config.toml
init_std_o = 0.0
init_std_up = 0.0367
max_steps = 7789
MLP neurons of a small language model. Each row is named by its layer, matrix (gate and up: input weights; down: output weights) and neuron, and shows model dimensions 0-159. Each number is 500 + 25 x the weight over its row's rms, rounded and kept within 0 to 999. Numbers have three digits each. A neuron's up and down rows have the sign that makes its largest values positive.
After each neuron's rows, "fires before" lists the tokens most often just after its 100 highest values on Wikipedia text that the model never trained on.

L7.gate53:506462531506489494475526479513468535515501538545486500475512509475476557466497542499522484460461514516518468480515563497497500489544490491513536504488489463503524511472493499493455525466501506479478467507510509512532460501504505552494547486492475467447483452521480514494514492492518479452527524467451506495463531554502488539516500474533489482496461513481505499521489501516494500493536522498490485494538534487459518508512483478507564499528470516455521535512478511486523525475524507
L7.up53:505499494487501509500495467500477521479509513509498510500542515489503530502512520463514499545486535465520504515500509481475505506535506501509508504491508477482529530469475462509487510477512502522487515495500506542498446523460505538481496501470456439449457451548455499469520473522521466444519504516491507498469547538500492510485459439532533456489466483509521522521480485528528485499531512492509518497546507454505516547493508455490536481524489525454478533475475505494498518487456529
L7.down53:482477465461497470508526461492506491468504503483505517513515457503564467483530486507494533565518515458503556533486493513523506508518514516476431531486506470485492527484467460519517510534481499512484510438528468531483489527466504492500467520496523501498498487514519488482530494536505493504487421517503497489518537513506517503534509456499496464464532507551517486497482494502531495537528485489507529498515492471534473539479528482481500485458547495486471523480489481498466485498466527
fires before: "| ", "(", "S", "M", "and "

L2.gate106:502488458485485499529460513518465513517508521472514462522490509525504484446515467526471527528542459511480505496523461511508473515488438541498495485535530491503451492495521486511514508533471493499507517449448551522509508489540523477527549523486490501496489528471485490465452519504488516519535519482491503527512521520515472470486492485543535431490536521496485525531482487530491517485517557535524516483478468500482494495492514479519504511482512529513492453506500459523498507465456513
L2.up106:509507518504501456485531482477561534476474503460509489545479521485494489480502453518489533455479462511508511486511508512513481519544517472495468516496545517474479492483522467479539505508511485477535525457493522520505469504494496512522494491503478464509486549538531503526507487533487507507516485511522487502474528486466479506481481474506488421501501526497483519510512552536515485537479522494497523488526526532455552524491522486516517525494477508530506477512492410535551499468506494
L2.down106:470539491505517526542501479478533469490488463515474470518440489505538511518456546467553500476486513503468548546476468549492527495514495509511448498455491507457483502483494515539498546487480517491481507536522502500529518521477510548519507488490502518478475483527506479461549504493528520522494473505502531479488522492512514540496483437538498542510513514539519464460513468483503508498498491522472484537486512497497494506460484500473500519481510484483482483549511489458480535531480487
fires before: "s ", "al ", "s", ", ", "all", "ing "

L6.gate171:538525484519471516531485570523510520524497520498527470517469505487500509503481538520488466523514450543508487514540491478526542494499490460477482504490503545507512495509501455506473516465507480522514548545475538503494520500545502512517511492527550515465530507483476517524476496448524464476516503505524550526459466519544507528497490493484549471522509516476468444469517478535484478506490468536507486502530478521497488498495513480503515543475529529464511495500465481467527508505501474
L6.up171:469482480514473512488500522451528462541465515484488542507497484471466469481519475489453498493474453529518452526508531508517546520514469484471518469519509482519498489506490530479459567440498495492507512536480510497534489494521491535474516470505482539540521479460492491505502551453522501516516479516521492491490496505492513494495487525536466510502489482441508464489474489535516459508506551511495486496508451523530477425495493481501507521497500478496491468467466498501501470498487493
L6.down171:565501505503483502488475535497500493505480493519475471514495520501542509503530520473496503539519517485522471492495529449521520460497477522483449512518509509494493502504535543457497489502540491463538577514506545505475536550560451497493502496507499499504543514505474550510504470467489464460508473545511519533505497493476497519538456471494493462541510477472510450483481499492534491492470504508486495503484503485484492497473513453506502501500514543494534553498523500527507514511477462
fires before: "- ", " "

L5.gate19:504521493485480494475502455486471517521534517528488506468535509446508522495555530511485500504479498489487469482514518540470445513523539506489476461536461521498453509492545523474468516455483508489452540490535523483501464492511519489470480505528479506462502438457499498505484519476484495513495502526481548484492487509518494481511480481534524491514500525494476507462498519464470494489471455479520509488509508488477487554473452488456500496542469502508535472474504518468518552481524477
L5.up19:518484511495525487489505519513498464480456468508527477494544440483491539464507478492522509509497497534541526437485524523494509495554513512497467511490467499530520517445496489514517506499531516532541560497484497530453480499476538503538512534514524510462494521479525542519498507511468464494467559509506521490467448505485447514518497530523503453504480490474493547491521526497520518484495534490494502479534505495506537522520505515492559560466486499484508520505501500482511506515486492
L5.down19:511477481508530522486470512499525511470474493498496472539472489517563475528472446520540463497559537452493524535495498474470496494534488490501437459454508517483466498485458474525527550511479528447489528534526473519514485529523465509513510488489524495460483523478499471492536531483497490487493473505485503506496481504515555471489486495485491476457492519516512493518523515518518476510545554482498499486495451506540503489485535494519531464483502519469486525507517528506526476492500520
fires before: "(", "| ", "=", "|"

L4.gate159:489510525525519535501526523503510548513486518457511490476531494483510534472507540473520525526492528516507515456512495498495522481458509490490484517492527507514523470487469522484470470460510507539513503481468512537494446499520494469516513507480566485479507464487522488499531498499509467497487493568478517479457465508505477505494545536514518499503434457501571505501514516504511527495498445486485539501507501518427432500475502527503537503476494461509529496490487495490507496474501488
L4.up159:509496493516539452506526513515467511534495515498529513513499507483495488476522496515497496496442521502488467585522497524494466520442476463509503536541522504528512508526526522482479488544482463498508491462533564532512499547527512558505489556538530489492508504477516508543502495507517520517474510529496513491512478500503468493499535512510485488487541462519527496552473494528528481486513501494517503462527507534486488544502521539502546538508466483499501467512532516525537500507495474
L4.down159:526496465530523476496494499481513502518518522461467467471542555501511521531489516426490534531521523546518507509531495510513510491544506518498511503505498473529501495465467513545504567501509473532495491453498515518500489461521510517508510527508515497477528497502463466521457470512478521471552572517480492466489506520489481484510548486507572473505507477494502494500489519474489490507525518491466511531462504519527444480508522476510504529472484510486494514488503547527514487476479534
fires before: "(", "B", "M", "| ", "d", "E"

L8.gate20:527520494539474526510498529524509514487435483513489501515484514481449472469525475464498483521485515502506519508511546458499517452484441469514536496488520551503485512523531472483503516514482464528520526528543557482533506439487471492518513498531518523488536504518481468483497490526468504459524485446469474490496480500513499495519497552465502509512523518483473463466487534476512456479501466505516500510533455528437509504512502489510511488508520506481511466518505504472502459500512525
L8.up20:514505514539435535497473527527510456487481519495488479512495538504509485484523445511515495526501527510533483507527499472529504476499504499491504536538513533519470519525545491543479518491509477514515542505488522461482516511449511527542550512502495518497538511498470490437493431507499507449525483446479477499519490520522496480502489503437514518451542525517506478485520495485500509504520485438555494488512476489496523505520486468495524486444494497472509476495517491483492468489491487
L8.down20:466500507519451526439484519525551519458497520499515512496521538508552520476490485503525491471474489489516467506515515490531494546511509493514457550520476478488520514531504506548507494509555487506493547478491469505497524549474503523523535532488505526530491497493522525460508448489516500492506495493505524538536503546570532497505519496516512504447520505522533496492541459527502520483523499476530539499489525448518488508526471520516534522455468506504528477521500510492520496506499481
fires before: "1", "200", "19", "0", "201", "202"

L7.gate82:539502477483486488475549482526496460460546456553508470501526510522494467510476475520463528507453494508492485498495518473489528472489516492543525468490485513478500514570531468552496468536454488475527510495526462503481467461497478481517521482528484537496488512505517492522497516523509536471508526500498480523480534470486598483535527511506476494514474509535513501490509515461505485496490516470515516539463503512486530457491496492507501483517498480534518507521490534489498530524471480
L7.up82:519494524519498498456525489511516475478528449546505484530466569513506511542473469516495517530517486509461500504509502475522557508512491498529504498489513567500510522565527473562527449508489500483504502528497477499465493481447483478509524471499475500467470532522520501498489483498505508521519532483488507510493522476529544536504512519482478474495499490557489499484533452470468525481471489488537508506446464494477538508496519499487496504519476513473474524504508527462487552513490509
L7.down82:489502505507533481472465512490518532508473480513488522526469515502599498512516479478504466506544524513501522485496510483481543531505503507437394504492497521467509502548434510490481525503525455493520500505533515504501509507497504536525522500499471507512497506491501487481508480518479488504482478480510502548484480481505523561492512523498479541545513436519495484510480481492499519492483497518475521538554493458496479492501471497503517486511490511509486477520509545524470520488498531
fires before: "201", "19", "to ", "200", "202"

L4.gate77:569518498469474534515489521521539494475507553489503482488511485505506522535523457535470464521509529471523498514476505486485541541478507502481502484479476498490517476551519499465513542522497522562541497476539484454519530494529466539496539500490495503490474541511511474507471493484497532509483509461516487503480503533503498490515477476497504504508516529494516451497459465510542455518518495531470457478520437495509504467489528521488464544493518514517505501501536480508474448501514493
L4.up77:542489469514466514466487479524480445496505475505466471512549514462523505520486478478488557518455482503561520467508505481503548491516462483483546480490539510452481482555500502521511478484458511530541542494477465500483469501494481509495487451510496511501513509499489533508489493512523503485500474456514459459465526491435500458493486493518458530540505463473510507490501525525517491525522515493481523496525472503531495436525498500514485465525497501521474492482475515494499490488482500
L4.down77:537488525514513493500514462481519483504537464463495435473528477471476544485537518476491517511448493504543490473530528418492510499506505463452540502506487495503510469491508474551489507518510472522486492527499524501496491522492448536529519483556487491482444471464491516481528489517525528507510516526476539476476524487462501481494506521544470544535502486511552497478480467466503486532526485526488501502505496481481491515485502494525502501526474471505508540518498490506498526469487538
fires before: " ", "Mar", "A", "- ", "J", "Al"

L4.gate75:522481491481464507461511502505471500512495480469502489482528532475493525495497552484448518472453487503500517474534509481484472540471515521469475506506487487488471504508577467476480493483494494506527526500488572531496481484476495494490462487489491511462522483497536478545526532484498457519474528508495538505483520484493540524539495503522477468524495500456495497470517563479475511484490487501497536456514498497464532572470493512487529463500468498479545471471512509465505521516503511
L4.up75:508497537490513523475543539536520487507444492493499512474556478472515493479474528487473524469506522535508502498515507545458503532499533520490473525510527463495515469509520480482475511498522490535532548488484552513479506505502502485504509486477487529484539514503507486515558566489485463515476501527488508507463489535447503513483504518537467461510479498428523508508519488532511515531510506486489505491534555497496535524448525509498533501476451498509527464516517519517496515503457512
L4.down75:479489472477523492476513506514474501503499452478477462510502492509556476492480454504518521508519520503489518517467467491534517502492482479510423498483503495473492486475470475514527553510530520493482515530525481481503508504504471487492520534504556483516519532537487495506574472509497485477485439509529444508516523509508465509481501484515484478474445495524521485500514494487501512496538542509471528499458515475539508506505502481511482530475511523541500503538520484552521519488468573
fires before: "(", "M", "G", "– ", "H", "S"

L6.gate106:480528549526503543523497517516489492507518518490478530506498488491465499537487540492452490516499526518494463482508522491472537477480516485425497474499500507546500478454509482484474558463493516524491497523488506503475518492551490538511506493540487478480493530456525504536511502469494511501493517447495516510506483508490447491499455512536515460488489473447511473487505500510516500490481503521510472436567492507455479486509478468486529543459520502493522471469499505489445485507521498
L6.up106:517508501483484511517529462501520435484475529521507493549497491497494499513483499497483476470494510556524523504424482472493557509531504475490471500479479503506512447487449502495498515490469481494509489490490486526511482517515496496474504490512518538514509524460478483539456533485517507525500513495516463524439512493470533549465521493514506488548462498451505478504505444528531482489503508492457436493531497507509495446504483513531492499496493464513515505508429484474497488495465508
L6.down106:521514517496476504505485570479490486499506468499496521456512473479558521499474519500570512488495515508499513555512534509497511491509480457508524528512520511528510531505523480489519510455510494512525542452478511509484539534488480472534480512508460486505491496510477549484489461466471447505500419514492541487490453489486498520521473565557492470555506465496496510487468537500487502499462532515479509519510499457470493498474494509489489479490499502510509516474510510510478509516490476
fires before: " ", "- ", "C", "E", "S", "B"

L6.gate136:509480493534470515520532512469498476479449494544522506468509521526494456492527477485462506521473502498457486483498520471531508453545487465470513478531494519472490511504536551542526513468477451508489512469468491509515479480520492474504517478489495527533498533547496462521538489515480510466486483461479509493521498476465496509524490531525478500505517487479447492521515506503499497433512555461518515499455449493483484519522523509480554487527489520508474460490534527511531511492500480
L6.up136:533519538514502484478559530489536520499493451504472482516495543495533468554489464477497486468440503523536511495487496452527503497538491511532480497476470500458480508507480505539523475515484493525486550511524509499510499526484447502489508477471480525480489514514459495466523485492528483493502511491457472489471463451508535530508500483461507505475509478493530479491491503494506489548473517473473491512497473471526546479470556487540534493517488463515472458505472535503486505520502548
L6.down136:536511538497495530451535543511473533487506468521516504545510491500459482535464461439482502497483513530530498479502528442525447525496468491470483479523474502506522520457495473489470513540486517542483526515514513477489502535525497468513470461511497524525485485474506533508504514486535483492526503476546450498515465480533491532558526487482549531502494471538520478500503452516515485512516500498507495532536487489515476524481531545505512525473511500496506492464462499526504495512520493
fires before: "1", "200", "201", "0", "202", "to "

L7.gate97:493471454524503496488489524542467473470465493504517505490480496505509457522495529464537533519491451508491480516493485439522522507523458493527507514512474492519462495579459498565488430515516474483514505524475470450515499500488502496447541526516519493516521531482504509489520473546531505467544489508507472509527515477509516501525485493476489533528483488524498490507513474465495518510479481525490485483480485514479516480478513559499488512500515471509537485535480551534507482489519530
L7.up97:530452523513500493547499542509503461497512496500506462455506481516510483471460518523479487489490488479505463488508500502563505482485535446521496459558437465489498541538548480506521495508504483466522516513499511510537493501518497500498484502497496488498537522498517499505549496506533528563503496477471494529486501474494485495542520500469443469490523434497460506503505492479487507519499527460483475494456488505479495504497503531504491510501511458524544516537480519506550484551509481
L7.down97:532501530475482518482488531520488484479483471482511524499513496509570488526455481460508498504506473519494518496505491483479506472507509523445428475499508500548524506511456475537452513518522521500477482538518523525502502541540499493502505521503478511511433470472497487513517479514520495492487489499505534535513484484535510531511490575507511535476492468511503504527534461502467532508506487562487496512502510519543475520513491490527558521517510453477528469526487528489484503458504480
fires before: "19", "202", "201", "18", "the ", "200"